Part of a small language model's weights.
Architecture: RMSNorm before each block, rotary positions, no biases in attention or MLP, untied embeddings.
Training: a variant of Muon for these matrices, 857M tokens, 3269 steps.
MLP neurons of a small language model. Each row is named by its layer, matrix (gate and up: input weights; down: output weights) and neuron, and shows model dimensions 80-207. Each number is 128 + 24 x the weight over its row's rms, rounded and kept within 0 to 255. Numbers have three digits each. A neuron's up and down rows have the sign that makes its largest values positive.
After each neuron's rows, "fires before" lists the tokens most often just after its 100 highest values on Wikipedia text that the model never trained on.

L5.gate778:128127105119123136138144087155120137160131155163125154114139128122075137095122100145119159118139129095161159094111093109130131130110136127112118067164157121137101126148117199106126146124103143120093108130167138108160133116122159143152172114147138103120136135137148169123122140093132139148109131091121116085153116124127115148139102161118166102095129156113131125132129104139135100128155
L5.up778:154103152097125100128123145118173078125120147138092126125162156108147116113135135130139123170097173133116138108122116149141109169074183159118142157107124155106118146138138144156127111149148078118112153144127103116135143088099100063110096128145124162116115123119142139118105138135129130131135132090121112146114176170133114089160107143169143136144085132180149137103133109111113120130133
L5.down778:135160097172147125144094138091101136157132131099143141134170188100136134164138116161129138134133120115137120130159147106150123142137103126098155105083151152152160121150144109120099128108160137162170176121113120113151137142155162156153146099166185133140094139139145148135141151125067061142077111141118125117128148101195072112087090136124141123093125149102158139134158133115174160113138
fires before: " |", ".", "5", "6", "\n"

L5.gate434:120156159155162147143129131068157126122149118139121138111112094186112122097112114104166117127150140122140174127155110121164125080141159142129181143132148071117110126155103094124172150139111120129137156126146091128126108127100116137107226117105165122108117138120097146138096137143116105109135118126121126151123088129119120122157128127145115123157121149157125126117177131151147130124162
L5.up434:172110147100111145144118135103171081146136096118133124095118147170134127076094178155131136152141150163165118145165128110115135134172121145106139122093140101126166177109134122093171101146157106099142106158135166173166165132115139119166125136142132109108125136151099151123091162102108096100147119110108146139143119154078146156158103143118127114129114144162128104100122162125101114084109
L5.down434:138139121159152139121105093110089108154121140116145105109125131140124176103136137147142128154148182165103140118173142128108145100159137067101170127115123115110143140168122107147171174124158088109181131106127143106136112100118105167135141135091180116090148130114131107092083126112139119118140172157111101135124123129093124140101098159156129102093172100149087128111081169130151099112143
fires before: "6", "7", "3", "5", "2", "4"

L5.gate344:120146112127133131145082143114109121167120171118141102149100110110126165129124131059150140114104134121141138092125118153130101072126158136159134128136134141086129138142140121110113102088137101134160125126117169048112149137146140132177118107162171101109130149143099119115111166126133105122106150111143128107107143135147083129139139113124139116116137128128112131139118109147190135111114
L5.up344:152108133133149148111165129131104134141162135154133109140108088132160121143153126153110117136115129143124067123102138168105100140137118156136118139161177093127138105139094123114145133156132182076125103134137154157123107111107157104133131113102143122148160128157139109150131118136121082122125170127088134170149061177154138104141141122115109126164103099134145124133168166120164111135078
L5.down344:112116128122144124127158072095142085150086109121147136154121119135112140142082122128123137180156141109114146122131152137085113120121081155104154103052129132118135185099115150125137105168085131132113173113139134144112108127093133097107104107113141128140141133124131140107135118097134119109179169126113111144112126125102136154166155156131127139104077097163120121143109145110136125136111
fires before: " |", "2", "1", "4", "3", "|"

L5.gate592:132162136165118145106134141154106115136102133103109096132097103075138132159108174094111113128110115112126143049101143127140141130146119115124104098147168159128163134135172111140096211099103182136133132102149101119100110146125140097159131143101111121125159140109152199143126133132100130134120142146133151096102106139138120101117109120115162145133128127113122130140128111110131126130094
L5.up592:135169159149125121117099070101078127115085091119115121130119142082133126170127144111084123129144167132148137118115071126142123154119093114102140145148138124109167105149104138129163137125131147093167156115079135123153158136120157126155142187122122120154159122118128147161140149137132133149125154106172115166090094136101157085141134158123109156135159117122108134145118094122136109129124
L5.down592:143114102092121109128156118163114114154100110110121103116141127148136094137084131136140102142133139132104116071144118155145102130159191125107143100096153093146126100111140102106135164147138135079131089109132184136144121135145088107104119134103089116142127129132155095127119124141149134130145078142102097119117139123180115129103134145170127133126108102110165095134126123098141142110135
fires before: "\n"

L5.gate458:160153134119094194116081112164115127182107104180086124175125139077097148132101153150078111123143151131104121100154147169155126151124110100138127133092177162094086119104121120142089139078141112158097083132116108180135140167161173090161137126116089149093124109157181150109155109158117147166109128140120131121109096158152140114157144130106157162135133151101133143111148110095101119152146
L5.up458:157152103128114084118130133121102146134113134114121126129118173062157149112162120117133091112098120111101143082137134120099108117118114110129107090127152142107101091172124150090175122075126125107074108119122124157182080131119116160104155113133081111164123137146147153125089147168144129170101132149098134108134155130130147138132148119093135078162105116096117132131150146118134111121156
L5.down458:159146098145116147114124129126129113184087116135105123143096085129091139167077134203134102101123163108129131098151142127127124136112097128167119143139145134081144146135107121152169131133179135113135100153128115160113137140154105148122132123109153149106122105153170172095134096152133121122160159169133142133084103135110121085155130131137186161142162102107171129142169113131125146100137
fires before: "\n"

L5.gate603:135108123113134114131168103137118138139152116121105123152165103106127091141158151150130152110098127142142133140105105112123139125087098155160073117131117133156131138125088105134139157111133144124129089144125071131105176164127098126128107133111150116134119139133098130124094164088142138172119082099117160116146127111104102135135109144126154151116120111165141138108141070133148092149178
L5.up603:134133104140112125134169101099124120119162127118157098141132061125145120087099111152126112110136122164135126142090141092120156115100128141160142087082128139113147113129121112117128153185117101117097139128090084128085141106139133121086132130116128128159135078124116121129103126172117150175098100129127117138081061102093162130179104131156152108137131102144135070108094115111102137163098
L5.down603:126137146102110144133063074133122137155119121097109101137150155119143104122149108117171159149116109155106128188148143103155098153130140114119126121106095180170124115108137132133110175083151137177130145088144129075155116116100153121133117105108135141134156141119144160130136160124106114148095181116120125156106123137168163144119106099073117123113104171102136187129142102166130096101158
fires before: "|", "-", "\n", " |"

L5.gate335:105148148126134137171117114131158142167162111122164138164102141121130167169133134105095173139126107149106090061073151135145107103120149086145112105144141155117123102162097097081127120130086075148133124108117161109146162136081104109149109138120135093153128095132158175124166121111153164124148146162122133136168100105130094127077138128122147085079149140143132101154104150134129143121109
L5.up335:113163078125121129142160115146145090128158143123152122107111131113154168140156108122100154130133120191139086188110128130126149114100195099115122122170106166131092119172123118117128102168095123117132135115142154109125133138112107166168124135118103102139149113150151123114165107092101162133102120103136118138123101111181092126146138090157117169134105124133117127124096145120147130148113
L5.down335:104120148124145174125095121140116129104123137124116120132131095104133083132124121092143157141166133122088118163152094111157107134114138139080167157141147182150177146108094122074104117102133171132144138121142160142140133154134103131140113112131116103086117093117190159099141135107154111109155154121152159152112135131145103103127133110125102096153097132157118165163147126146070117139117
fires before: ",", "0", "4", "1", "9", "6"

L5.gate61:140134130104131130113100091118140079155094127130122126127113098128114140098135115130129142109125118126165116122124082086127111108103119145157099105085143134097148117138120143121088139142158119133143145129150153102145139127141145118114175141112139119145102125151103132136144088155105167099121166108128092147130141109143154101154091151083119105118102123114119133113126140113147112103122
L5.up61:131143139083097146099133137134135136141105101111160116146118158139165145109161118145127078129076143124113147137125158104185155106133188153144108105093157127165147110084115135113221167148159124144118082082174161099118131173100158101123126097123168143087123142113151102124139103070134154094157146130128169085115114119108115112159100119125124101110101140114120156146131130124140139132087
L5.down61:101138117124139116126151114150109109121067126139134111114149124120094133107095163107139124139187102128144127138137099090086119104110075137157154133122139118101129160159120121148089156126149118166140134145106147122110151120182128097137133135132137117119126121157123140154108143138129119113134134111180093148153124120097091081149094127115101103081165107122142103146144159181158121158164
fires before: "7", "8", "5", "6", "9", "3"

L5.gate578:098123107112148150130154148117131138119099157093092112104138143092102132089148127104114136135086125131105161105105125137166147109160177060145124141129105127136156149099100144124135129130088147131121156148102139155153137146125138173130117157113145139123174168132149143112101137146134154109128152141122129132140122115129119142141148095108149117101122185106164155094109111125120132158162
L5.up578:093096073115144132142122111157108118143110106150127140129143108146073143102091097142116154145101105078122152142128090159147135140119093163127166108098110121092107116108187146142113112114136088131155189134122114139159114141151125119107104128148144143101092153114156129157115164144121143131160142095129113129126103172107112116155144092137112143138117124116129162124105143097154160127139
L5.down578:124107135127156129122174129113135139099198127119124106130172124128104120080124127147090120084168145130119100114057127108086156124131131112140114136120090068086115125155089169130122117117118121174080081114121161148105130114162139145112119133141125103114150168132138149164114122101121159171159163101083127115153105163120132139115101111125162109133096148124140134085119093128127124122120
fires before: " as", " for", ",", " to"

L5.gate345:162128108088106148163140141166147127126125165136157114144119135108120128146105123125111106113154133130095126111104118130141148143113119090082099154076119102149142133133093116114114057084121088151101088132119120100127110095118103125160136131151148158159132109149128136107134114117107078132117095115116150126094147122145126102131130128141154096119112166125107140144142152153136122115114
L5.up345:146107144144156072092121090154119142116106115104112148092143083089123132144106067114111156115149093140159126139177092112184140150096117137141114155125155113123158141163165153072112157116123113118151138181135126184137105102162149140146105145132119154135146123123135097191127143137153114161146107140119087142130120107124181123130150107116115150158143127124116120126112106106124132128145
L5.down345:096117099104110179135120135095129156127116102105078139140136146150149162102177136140125122111172125111093066133122120130147144101148144165119111123100145117127105125121106170140157131128094125125112142128101116106126156136095144146131182097128134107090148132130129185119107094136157125129120061114179135119142127184144137150103103143102113095119170129155131126133088115150166149166115
fires before: "2", "1", "3", "4", "5", "0"

L5.gate414:105135134159127142154119082138094113136098159129140144145141127108096122106128158135128131127113157135092150090128131112114128087118155122138078151141151133113144110087115079152097115153143145110145084176106071137122090110158130158177153175106105126116136125166151161129091135141136153138112127095130109154107112137106144151123099145118136143106149174114101148159149127122119193112164
L5.up414:092128096099116112102118149113080121165138127162102138134127145095132118163103099126085115124120134124066142124123128103100094100089129120115144125138109173108121064111123143096178096149119117126090111136129085092137163124140126129128166133177095108131129120163121127193131107111153099144113168145076174129133118175094142169188175121090165175132144151131168149168145133166129136121134
L5.down414:129106089120098101156108132151129130167120098158102116127155147170129108137089158184149102125111123136148184117162108109111142117140122078123117133098132146091106103135136121121181092155121133089154053137165142113146166107114107160133176124177127117114147143125176154120100135145097131166112167166151154100125127154147082115158126141094137095105142137100161144149137158154160183103113
fires before: "\n"

L4.gate703:100134128124161159125106142138119166099117105119130142131187160162118120128116122139074114108096173136120146136101120069111108136137113132127105158125130126145150159152124108141141152123132138126178111082134134135121105099145095152104129154099125109137130132061061195073137135125122108153115113153111104140183130083106152128118130160111139146121110116114149158100141160128127087160108
L4.up703:149116132108151166153120152099129131144115124102103180173104123146141150163100135091134106167183161087093121125127129086095118114133170139152123095140123126118081160115122146144120142107082139142163131090110092169146121059136125124134110146127120137111103126113113129110163086134068130140124106116101123116134206104136160125134134123132132129153157093114160143108107131106125115146134
L4.down703:134183093140160137131123158118110123122155138149120087131142130124108161093106150146153121119098107137150096113111147139118174130124147124141149117168131100165089082124158098129155156149144144127110090149155162110116157106105121128152156123088109163129149146139101091093107163150180101074114152136133180143147101124150150115115087132132120159129136142158130107140125160161096126115179
fires before: "s", " "

L5.gate788:138109127153120126130105128137132123170115130118164121136129142116148149166126133102101138158149157103091161161178150149091128179141168132130126118123123092097116133122108120096137091121148137149122107134114097129115127093133141087125180158135122083129152149126205141113090145136124117092116152102122113108126144138111106127128116127115105151116150155121094101101114120213124098138073
L5.up788:126133131114112122143155134151087197116154148146131100135135119118131180134143128124125107122170140141133129122152126134086132108141141144096119158115143103102133140134124127172138099150121130123106126127169143084165091133126136152131130153107095101105122121102140115128127192135155140126130154052103138100138127092117104121103129119127105129114124142149113157141095144091160146123084
L5.down788:135137148095147119116170143145149118110102139130126168073065142160179164145152104093101142129095147102147114144143110131108122111152100110144058135109147110123112125145091158178113153110113128139135117098164160119107145127081120134165112117160097122125135100114094126128128059149094113138076174121109173122091127082138141117163178144106128109072107099127150166093148147131130135114123
fires before: " |", " season", "\n", ":", "0", ";"

L5.gate450:100142106118123113057095107130082091145106133142154130135169168089094149138115097132107090099155128105136140089170122108130134137115149101137116135105169164098110119110124132101111139109118126123128109137132114133179105117156141142143113112131084144090148106126173167114126110146107148183144135139131147113115148157090148156165165112099127128140184153112167140161137142105140172148151
L5.up450:134165105138100132108141079119094145138115134142121104097121137098111098124115138118133101103132100098126171112149128093112137141113132119150102160146138140114108107149155168119162125124148159106078122181157107155167103115164145165128129114140101128122190124126100127104158116155195151149132136174127116111133109139119126163165153097101134110148191176075158183164139150128112108142135
L5.down450:124093121096107156110153141109142108150119116164142126096099115137118130122125138199100072126112128093156112071135123111125156144131131084119163162113143134090132078170143127104174141119118089053115062135148112164125105119122122140123150102116108116119094111104126122119135133130142131114110154181121120147122108141131129143120156114110154115115134099079141125114161136130123176106132
fires before: "\n"

L5.gate272:147148129082100166146139124180126096139080147106107081142118115127101110103105145141116075108132094143120132094125120075154144118109111119103116133118080092107187092132129127109148111149133115145158108140071093155167109118142136109141126132105134115126092117139144105115144130131123097149154143154144115143114129154136116147156137142130106159127123141150104130141129141126149153111120
L5.up272:126103163125119140156171118158126118121148110146159133127153096129097157139139125122135103116171113084129130119147125160100124119104136123182117088118150131108166123180111128113158110079124122131133154110134095102105105137147093150147137137138160109084120100119109129143130115141151115119127159173148118129123101125134140149146130156117118104134140162088140144119124096146116118097161
L5.down272:114111144152105145107172168096162125124111108115142129120157162168135093134108140148115137161104135119119137092104120183123161123178140146155111093148132183125111167144165145149133115157131152105145135115108145136137142157129110134127128086145111119128117156145144130197147150153131118154129196152113159133141095116136078103130139142080146117118130142172094129115131118165112187134108
fires before: "2", "1"

L4.gate233:135117156108112179143170114103081120157122120123100069135125128143104131117149137141157105105147115100150149151087130113138147142097136111084079159159129134127107131146129146158166152160125135137096157180117111090106080152101106143156175111110117133091112127125114124155134134177080097112156111136148123134110121113130113136097128108166134072161156185114128121175101159101113161139137
L4.up233:122131143107118141146108126133135115135108136154103078157123169105140111081128130141141119154178135090157161123184127155114151117075140110123171157112094147147134098128130127147106163118112144124119124134152158130130151140152126105136125098105144109107098133134145075088135129103138130130133129123110133167132089090071095111149222125132114167109133098066141124138140098116107156156165
L4.down233:152162133102159127130127081142160128135094156118130111120136130175118140188125138149110139148130173161141124122091127129145157128106110111112134124125145134124108143103152106147115105136120150100149139150121147133160098128188128148104137109174118076104128116162096147144108154136113136128130103122104082092180133159159119118134144139125115145143163156128171139114124142075139125137099
fires before: "1", "2", "5", "3", "6"

L4.gate391:120088135169092118128098144136131148096140147089107123112137160121131122126165171106149158162134124132130125191088078133157087083102125124102130137125146117090151114121142115164123099131139113149129138097098118169113122147094134106128120145161092161157115126133106163135166103090104097143128165119091135149167110173091157082121151148105090139104144090087145114104187161125145106119144
L4.up391:138124129159145147139107144111134141138174150137137139126128129141143149122106098129127136161167100135187108165113112108143134139145119195146124137106116144167119132097054123137113122151141088174127098131165084156109102074140103118077119178129124121111102107143115150146120106132118140123118131114120125134132069144129108144141101106076162149135067183136123102107143124096105084167115
L4.down391:140130098133166141113073116117107129118119132133119099161132171107155117118145147177099131119161113112141131118121144124144128125145120140138118146128157101127111100121160123137132119134106168158121093136128096150178117143112093168133131126108103134141111139146099133139082142132130127139120125142163108098112174113138104105146145107135122146136151176092113113120052134150124111160123
fires before: " |", " ", ",", "|", ";"

L4.gate258:114151131113084144116132094146135145096144116133136127119117141190162139130144113129089123164136101124143122142137116122130135156123115187116108198146122117120143138151097153137095129118139128130140121130101120093149132118149134136126120107162123135107130120107115131086137109138156130165118089173100132086173152065096142122065086131106097177115129132108105099118149124103117109120089
L4.up258:105151171133139139134092143105112173116114122098154147122125155163151140096163124115117102103114153125128094163156136128166114138126171093175135174127126195114164140116103115108127165156092156128110150130114126124109106084144163141113112119152109119119089118073128140144102135130101137120083108111134140119155140099152148142126117092130137113091165160167126122179113159092117103109083
L4.down258:150124073123081146095155136128156109141138104188102127160124171131124176164114149126112121161150098135137143087167093135152145147139065131122102094138118064106120123126116194126105104108174135133161092134130126137124146146135119133113108163130132129152133107157140116120157091174154112097148058160103124108141112155120132111093097136124116179172100096109098128109129156129096161141156
fires before: " ", " |", "iac"

L4.gate668:131108115113140134145111120116152148139149136126142144149104096129138115057120119092143160149103117116092095135112135086120154159138166132099147142148141114166135128100139093125133118140145181138162118148128148145105132086109141143162105135123130131137131129108124129098139123070155140136078159120087073125124171108137105148136099128071155105127108149086096102158140128162092119158135
L4.up668:113096161155181141123122137093136134183117113120109136102146118148142084105139120184116131155164125154113155115129122124129088128175117146132116143142108136139126142094165148136127117140142130137162090130123119118132123099130130163094095151101150159090095148146138151153135130107121151124103126135101121102073133141130137144135120089125125116133087137123090147149117165077130130134112
L4.down668:147190110138159142181119140162098130091104108138147108117096112136109131112131111098132080132121116133153130132126103145095138103135138120159106107117138104121119125140131138106109128098123100170101133100166150131114157180145140169124125094146141161161157116136129155097115154175125118138187129156159152135177118116135179115119188167134127135121140114145173121120107123133144154116148
fires before: " |", " ", ";", "4"

L5.gate17:123123139175122158110143123154133163135089125172131115098103128113108117135108118124110153098137133113141136085115111129128143146088153110162122164114123109119129130117125118119173133142156167218131153145132119121109108113104132135111131153114150112095124129127130150082088121122126121057131142109137136135077101108167128116163112162122124076118097166140119106128118143086206154118148
L5.up17:108119116153113159109115145151134144107119141131112127070097099103132125126139112127138122140118087092130146073120123109118154156118111152152144141116143102118145161146108099130113099124140177171091155139089072100130095075123092131153135138129115149112164116157144150116129089124140110090123182151151143056133109136145135154108125140128150173130115182164113120110141135108149157146122
L5.down17:136106156174093123098110110132158125095130151132096113116133151127100114159168129132099126134111111143084167087125131143118158150175123128115116142162162119163105121170084114141134152169117167137135097158126132131117100140070103140126129129123073139150116092118099144128107134127072143107088170148073143174111106173126115106124160132130091100145143115131161131198152102132137098126126
fires before: "1", "0", "3", "2", "5", "9"

L4.gate150:111129094139082126106121109107101110147117081139110089103119150118098057149104140142130100099130138120115140088133160094093149122139130107150090145131192201110099127156133146087175160109114113105111119154149133152150079114153161128129152131076115127143148175144154181141103117166179127141129133162123156118121158169116184127147165091107133110127197155123188131141129110132171160106126
L4.up150:118115118118115112138110102122143094169125123150118156108118157156153135131126134155119113099114140108111134121140139146120141112133108131138066158100167162095104105189167131113134129142125130122113118157176111146119113111115141149136123155113130111140169160136176147136122113137141075117128103165090188091103108144137176084125147132094136149140133096111154146150133104122096172147139
L4.down150:121157106123078135118127109141077120195116125147138109135113159117126125152109153120114064112132111092114129070183125106133139119115107060113087169122148145077115087131123149120179125119138136065119057129134113185141129122156128149135139114123105133116143125145170136131121101175133129148138085146127130128109129156134167132147166102074139123121152156092156166157173123109119144153171
fires before: "\n"

L5.gate428:139121163177137110117159126153099137129138130159119107165130130149106157137107146121136137141104071098141126152106141096121116138138151138082109105133138120148132129127136156109138118133135147123154121138087140114103133104150045140164135179097126118122099127091115157130141094145122120140103140135137123071139146147126126107152139188157140131174093133073100141184148154098156130114118
L5.up428:108141096149114136090157101113124123145082118133127137122134120138158158071135168137088087136148150117106163148141088146141159086112164137109133151109116130133157093113124086127142118087129138096116122108128135140103142177095112142113153123094145157127055152134098126134134109124097130126150116148108114138128105117138086115110179157148113135152120128119145136118155098123129157134119
L5.down428:176093119134137089125092171136168084144127118136146117107133121123105159112199124087099098150109134105165138105107166109134116068147160137127111104133089141107154121151131130167154138146171098126130116128134140173130112122125134132130108148078108155118181166130116134147162157097154123160118145123136122113179149140146170120160115122123147128148104138156100127115179123109121119139150
fires before: "1", "2", "3", "4"

L5.gate604:113147140162084147089125131104124118135126147114160105100125115057137130125123141135099142173136097115131086122158095084150116096124176126076154138157163124111133134111161136181128213146172152136171120137153133151180144098147080134100100156131121125167119112120190148145106120141143112096126122157157116129135145147130138104139150114162164124115119125100112111095143134124123176167146
L5.up604:184137106139088115129111146140129165162104121137097130137101156145129167118114146097115122121113142140127120137161136125099151117146116120151110153126138088106138117114108129126154167119178144100127125131086141166123131147128155112165148116151164131096125121158114062134149110148125137133164155107144147130163127164102145113163145151110129095094129172119165148149145154138117147125100
L5.down604:120111089118107101122128094136117128119121120136125105135157133094088107122137141173056128172156067147126125105148129092186124133138065138088127105134099132138112105126120119089126139155110115104114134125157085144101143120116139117119113134154158084088157109161139131134153140132113088143119201126135094089132099114133119134111125143146111099090137144139088148131110133092149143139146
fires before: "\n"

L4.gate281:094156110124114106064134129077068134169134102119109129129152145133105125124107145124142119145132146141123162108194140130109143152080144111111115136137176182130055125137108146065147179132142120105163132091138153151103131113131123131122145126114099140137138134144130155132129147160130127089131218166125126100125143141090148131154137115101120140121108142115165121126111089122113172139125
L4.up281:132167108153118110049149095093093145163094092130088124140131146140119124130070129144150103137168116117118129103180118127125140157137108103160124140121158163126103104122131130077155171110144152107127135121147107142107118089103112139125142129083108080129181108147154160126111144148120126100099160127128128104154160136119152143154135102092127128159117135137166120167131122135122160114159
L4.down281:133119167110118148171130139161137129198080108144140096103132126108121130127126136193082078100116093099144145071157106136121149115137118098123113112095145122121119130108137135132106138107149125113133076176134144156155117153130130102157146096115108125164102090144143142111129136148135162133171220098141179140119142173126126128128085144104126131145142148080146093123113143128121094122103
fires before: "\n"

L4.gate678:148118153103114137160098151119129137168155147113082138164172141131128158155120150111124160119091115134133107138066128089113127146136122119125140187162144149143116136119158166134167148110125138136121170171139166153112143102103155171121116119075143145119139111115080176088117133125139095128102122146101132135137130104139131102138149125119142108129124096140107110152123125192101135132147
L4.up678:160144127119157113146104110145117120150078145111147158138214137109170152100087137131162127136147124134138119111180133127109115136086115130125093112141103154123097140112161121078138135159133118152075127086070140098122145125132138176122127162108148149094106115135133142149107066145102154139170099129135122098095102113117128107150161137099110147123135122153115109121100091114131128147163
L4.down678:137094172131097177143115153116143141120159099140114129114127119129137159126108118124129113137114068129136106118097149126081145166169133140115156153137146128108138138117093154111123147145167101124122127124152110124107135100082135140134112134106149089115146144133128145102123110135169140118113137175110160119151125142124149100145155125127163111116074100089159147158170100118110093105128
fires before: " |", " ", "|", "6", "2", "1"

L5.gate271:112145150139114169116174115097118155111141077159117139099101133163121084164113140149130117105120071107109118116138113089107101152112134107159103131157146150100108112131145126124145119109138145114147119148105136152182165130161116137160127109101047084135142114159121145124118100135182164134181152123103090108137129116095152164136119127084125094180145169112158109132132158092095094121120
L5.up271:096142137116113146103132117102145099105113107159141118140105131155103108145113134126138127112166123100126104130164108085143159134117128120138122126132179121101122141121130130046147150115138139085153110134110107193144091122177121131185144114144072114155128113198141152090141100170141113150191195126122120149119121156119159147133134144087138147141153159113142129105134134086121104091136
L5.down271:127157121139131102152120138127109128175146115171120108134126136119139153077086163255088115140112161100121142089119124158112148103115125128142139123145130144101142086105128128165118115105108125103140096119106139115126128074130119143096157103113135115119098148119124111135118132135121117144140180150106117137130135153070126115127156119117144131130122133122127143108114153120146083114132
fires before: "\n", " "

L4.gate236:181136135135110111141101151093128114188115136091126143116168099089094120099157122131115187155125127140127136119081126147118111137207110124079137138119156113140134080103119139142109146131154133111126136154155130111117078127101136125137117136110158082150149081103128096114102118128108142117081122136134131138102193154146123143148083115106147118164119116120109128119120127176097147127091
L4.up236:151131139125126130143075132134113138164126079128128148132165087142112117099131118139129143139141104102089139130107118127079139154135114139145161171120173100147118134109144119111137153167076162120091150151154118148117126158123126136133135149121160104112177072111119124086118110100159108088105099134106140127117142103131115135111122140094128090146120140130134121146112114169085127142131
L4.down236:124102150135135130120085109119147139131137141127138126094121106091126153106088119133118137141141165149182149102161169138122161119134142118131080141128133191073101165086117109139120112119094112155128156159122155151140176135116140148139126129158120127118111090114076122143141065139127125128127132172129201120127115088138107080129139165131116135105119171119154174135132112130111091097137
fires before: " ", " +", "-", " |", " −", "\n"

L5.gate619:123123147130166115156140118116152147059128144135103116096147107139145152129120135167123151111096155105092130129087131115159138128126128108149140143086132146142169062131095134137143142161121155121099102132126118090115139104124110149162139099150100182131140112112110115107123107157121148179118127166140150123114091156116118100151147163133154158200100136128157121168164145099136108124164
L5.up619:169096127134127130098151153118172133135147102140111087105119129147146141103148101117092146103108135131126138102125083128143133142129112104155151120067127138079168112165087113097155124160161151139123077164150132156081114141103091110152125099148148127123087096142120137127119126149142073128126118125186178122106126113137093076110159110126134110123116201124119128150175169113121120158130
L5.down619:134149143109189161146136105127114111127143147118131138139129133087082127126153107155098157085142109129132138148179085107175122105103112121140106125136087140151132149083131113127188123150069127129137109141117087120121158120136142143122136151133089146087096109066115118043083115111101159108150150127141131137130138156112138129130074138172118144158102104127124184166144128122108129140105
fires before: "1", "2", "3", "0", "9", "6"

L4.gate815:108122146118108162125118108137100111161139119069157136107117130115094091127112124128151120123131165118156161128114116138118141128118158117161151168121111084109167127100048147104139105172117152130170115114134139154163113133120111130092128144144139108131103110140088153093139157164115127113127128136138168159088149101130130136176173141144158115130132114143108142115129089140125131114103
L4.up815:109104120127065136127132145123120115166148140124128185113118132127116126133138164139125152153113164139120140146124152125119116134112126117134158136121128094095113127138103116114143111181142102124141114142144148143119120145124132130127082144120159166131082115133075162097145150131053079123117156131160161162093141081133121098124135094117141132126141120109080140143148130115121093117091
L4.down815:093126141120134117128122161169137130154127127083121108095148120111085127135121112181106126126185111110152146136147160121136100128146114079092165109114070092132126135098132169159157100122130114156110121163127137214126140161128109138130139120152119128130098114100129118158121078155099120116134121159108118086160151140144133162109145138171158134159072087096129188149160097137111152098149
fires before: "0", " to", "2", " with", " by", " at"

L5.gate205:161093086113114133117145122136114103153129102131147138141146143080111147148127113137093110119199152126129160112147144123105160113105132105138107155122161140094137114132046161128113118136155141105111110120143113183102141129159107137094139139135116185132156078115160128130118136150136105134095120174082107113088147113115167153147159103118139134103149147132162110129150138113133129158139
L5.up205:121114115144140138150108135113127135152119063147130178155148169126109119147099129134152112110130080134133136116089075160140121112098061110118127140154141104115134117120122169118146131109133176108093109151092083149130131092135118142114099113098124153106168113155179129150103111141162151148128122151084108083119120145154183137129120120106134087141140138095176138140134086109129158134118
L5.down205:143134143098118141100152104156126095179077080176144072168099168108130159160099129243098050134094115123158146101131117114108117127097144125125123138097147128082127140102123120131123138157127101092143074134147123161128154122171109132118137123129141144122119101148144107131133115130130092158143115134148124130114123125133154153175160133105155137124136130107104136101142121139124164169164
fires before: "\n"

L4.gate305:168119142125083101133092138131089104156135135090156104150130130120145137164092138128124154084160182125167130124158139122136133134165132102152127101122149096128082118147094106146134139147133135134181123141160097095109115151094138140132151124106153112126157097152083148103138108132109142171131152104140102155136141078123122124115112103116144129128126136107137143111149117114137077067109
L4.up305:132157106102108134141154126101161139116150143136115125148145111150128122171110152130153102124137115155121115096112144045110138101105116133114145129144154109128134130129106152093165146116138099138117096114121123137117153125170121124161121105099112117113097132187157136150147156129132092122127128182105146115168175146165125099107123126120146106153128146113128145108120099188127180137127
L4.down305:118105137139135117111107168098102138146117097129137106142135143129122089114169142171149079148113150096176131078088159146137124110112098131177152133110098136182121122099140147125119135141166083099159117119152150150101141103120093120160130109157109103124111092155131129143147102092093138110095044113117120097120094113130133156139131121144120110122170122144114157132168113120094140107096
fires before: "1", "2", "0", "9", "5"

L5.gate23:136103091116138112122150119102120134159137126127099075136138138145119108133152118139112103081146102079133109132108119170153120131148132098139149148111111092175142112121201127162171112100128082147120122100140190138123084128142125136130137098136157130096179065163127147145128183140156118136097137132095114127140102140115137107122147064138124134161147163139136097126116138143112100161135
L5.up23:158123105080101118128157153140133118125095076123105106135143101141154165137168105117140094162173111119148125143124132160141125135109149107137113144143136125103156102144133128167150145114123138087153125137101138148125140204147099141147110090132173120127174135107158151123143076165112119155091145081110161150111131150118131134145131114122112161137105147130180082106148162110123119077081
L5.down23:130132099147124148116123125138104140150082120127144109099139119129179095081103136239187132130138122151147149113127158126126117131151145175108154107128072140097111095155102128122148148129117135119147127121116125126094127147137130113102151146093135104102099079140138120125120158112144119127161156133159080156132119121148136159118129113120121164112107151116096098129162106117117139123164
fires before: "2", "1", "8", "3"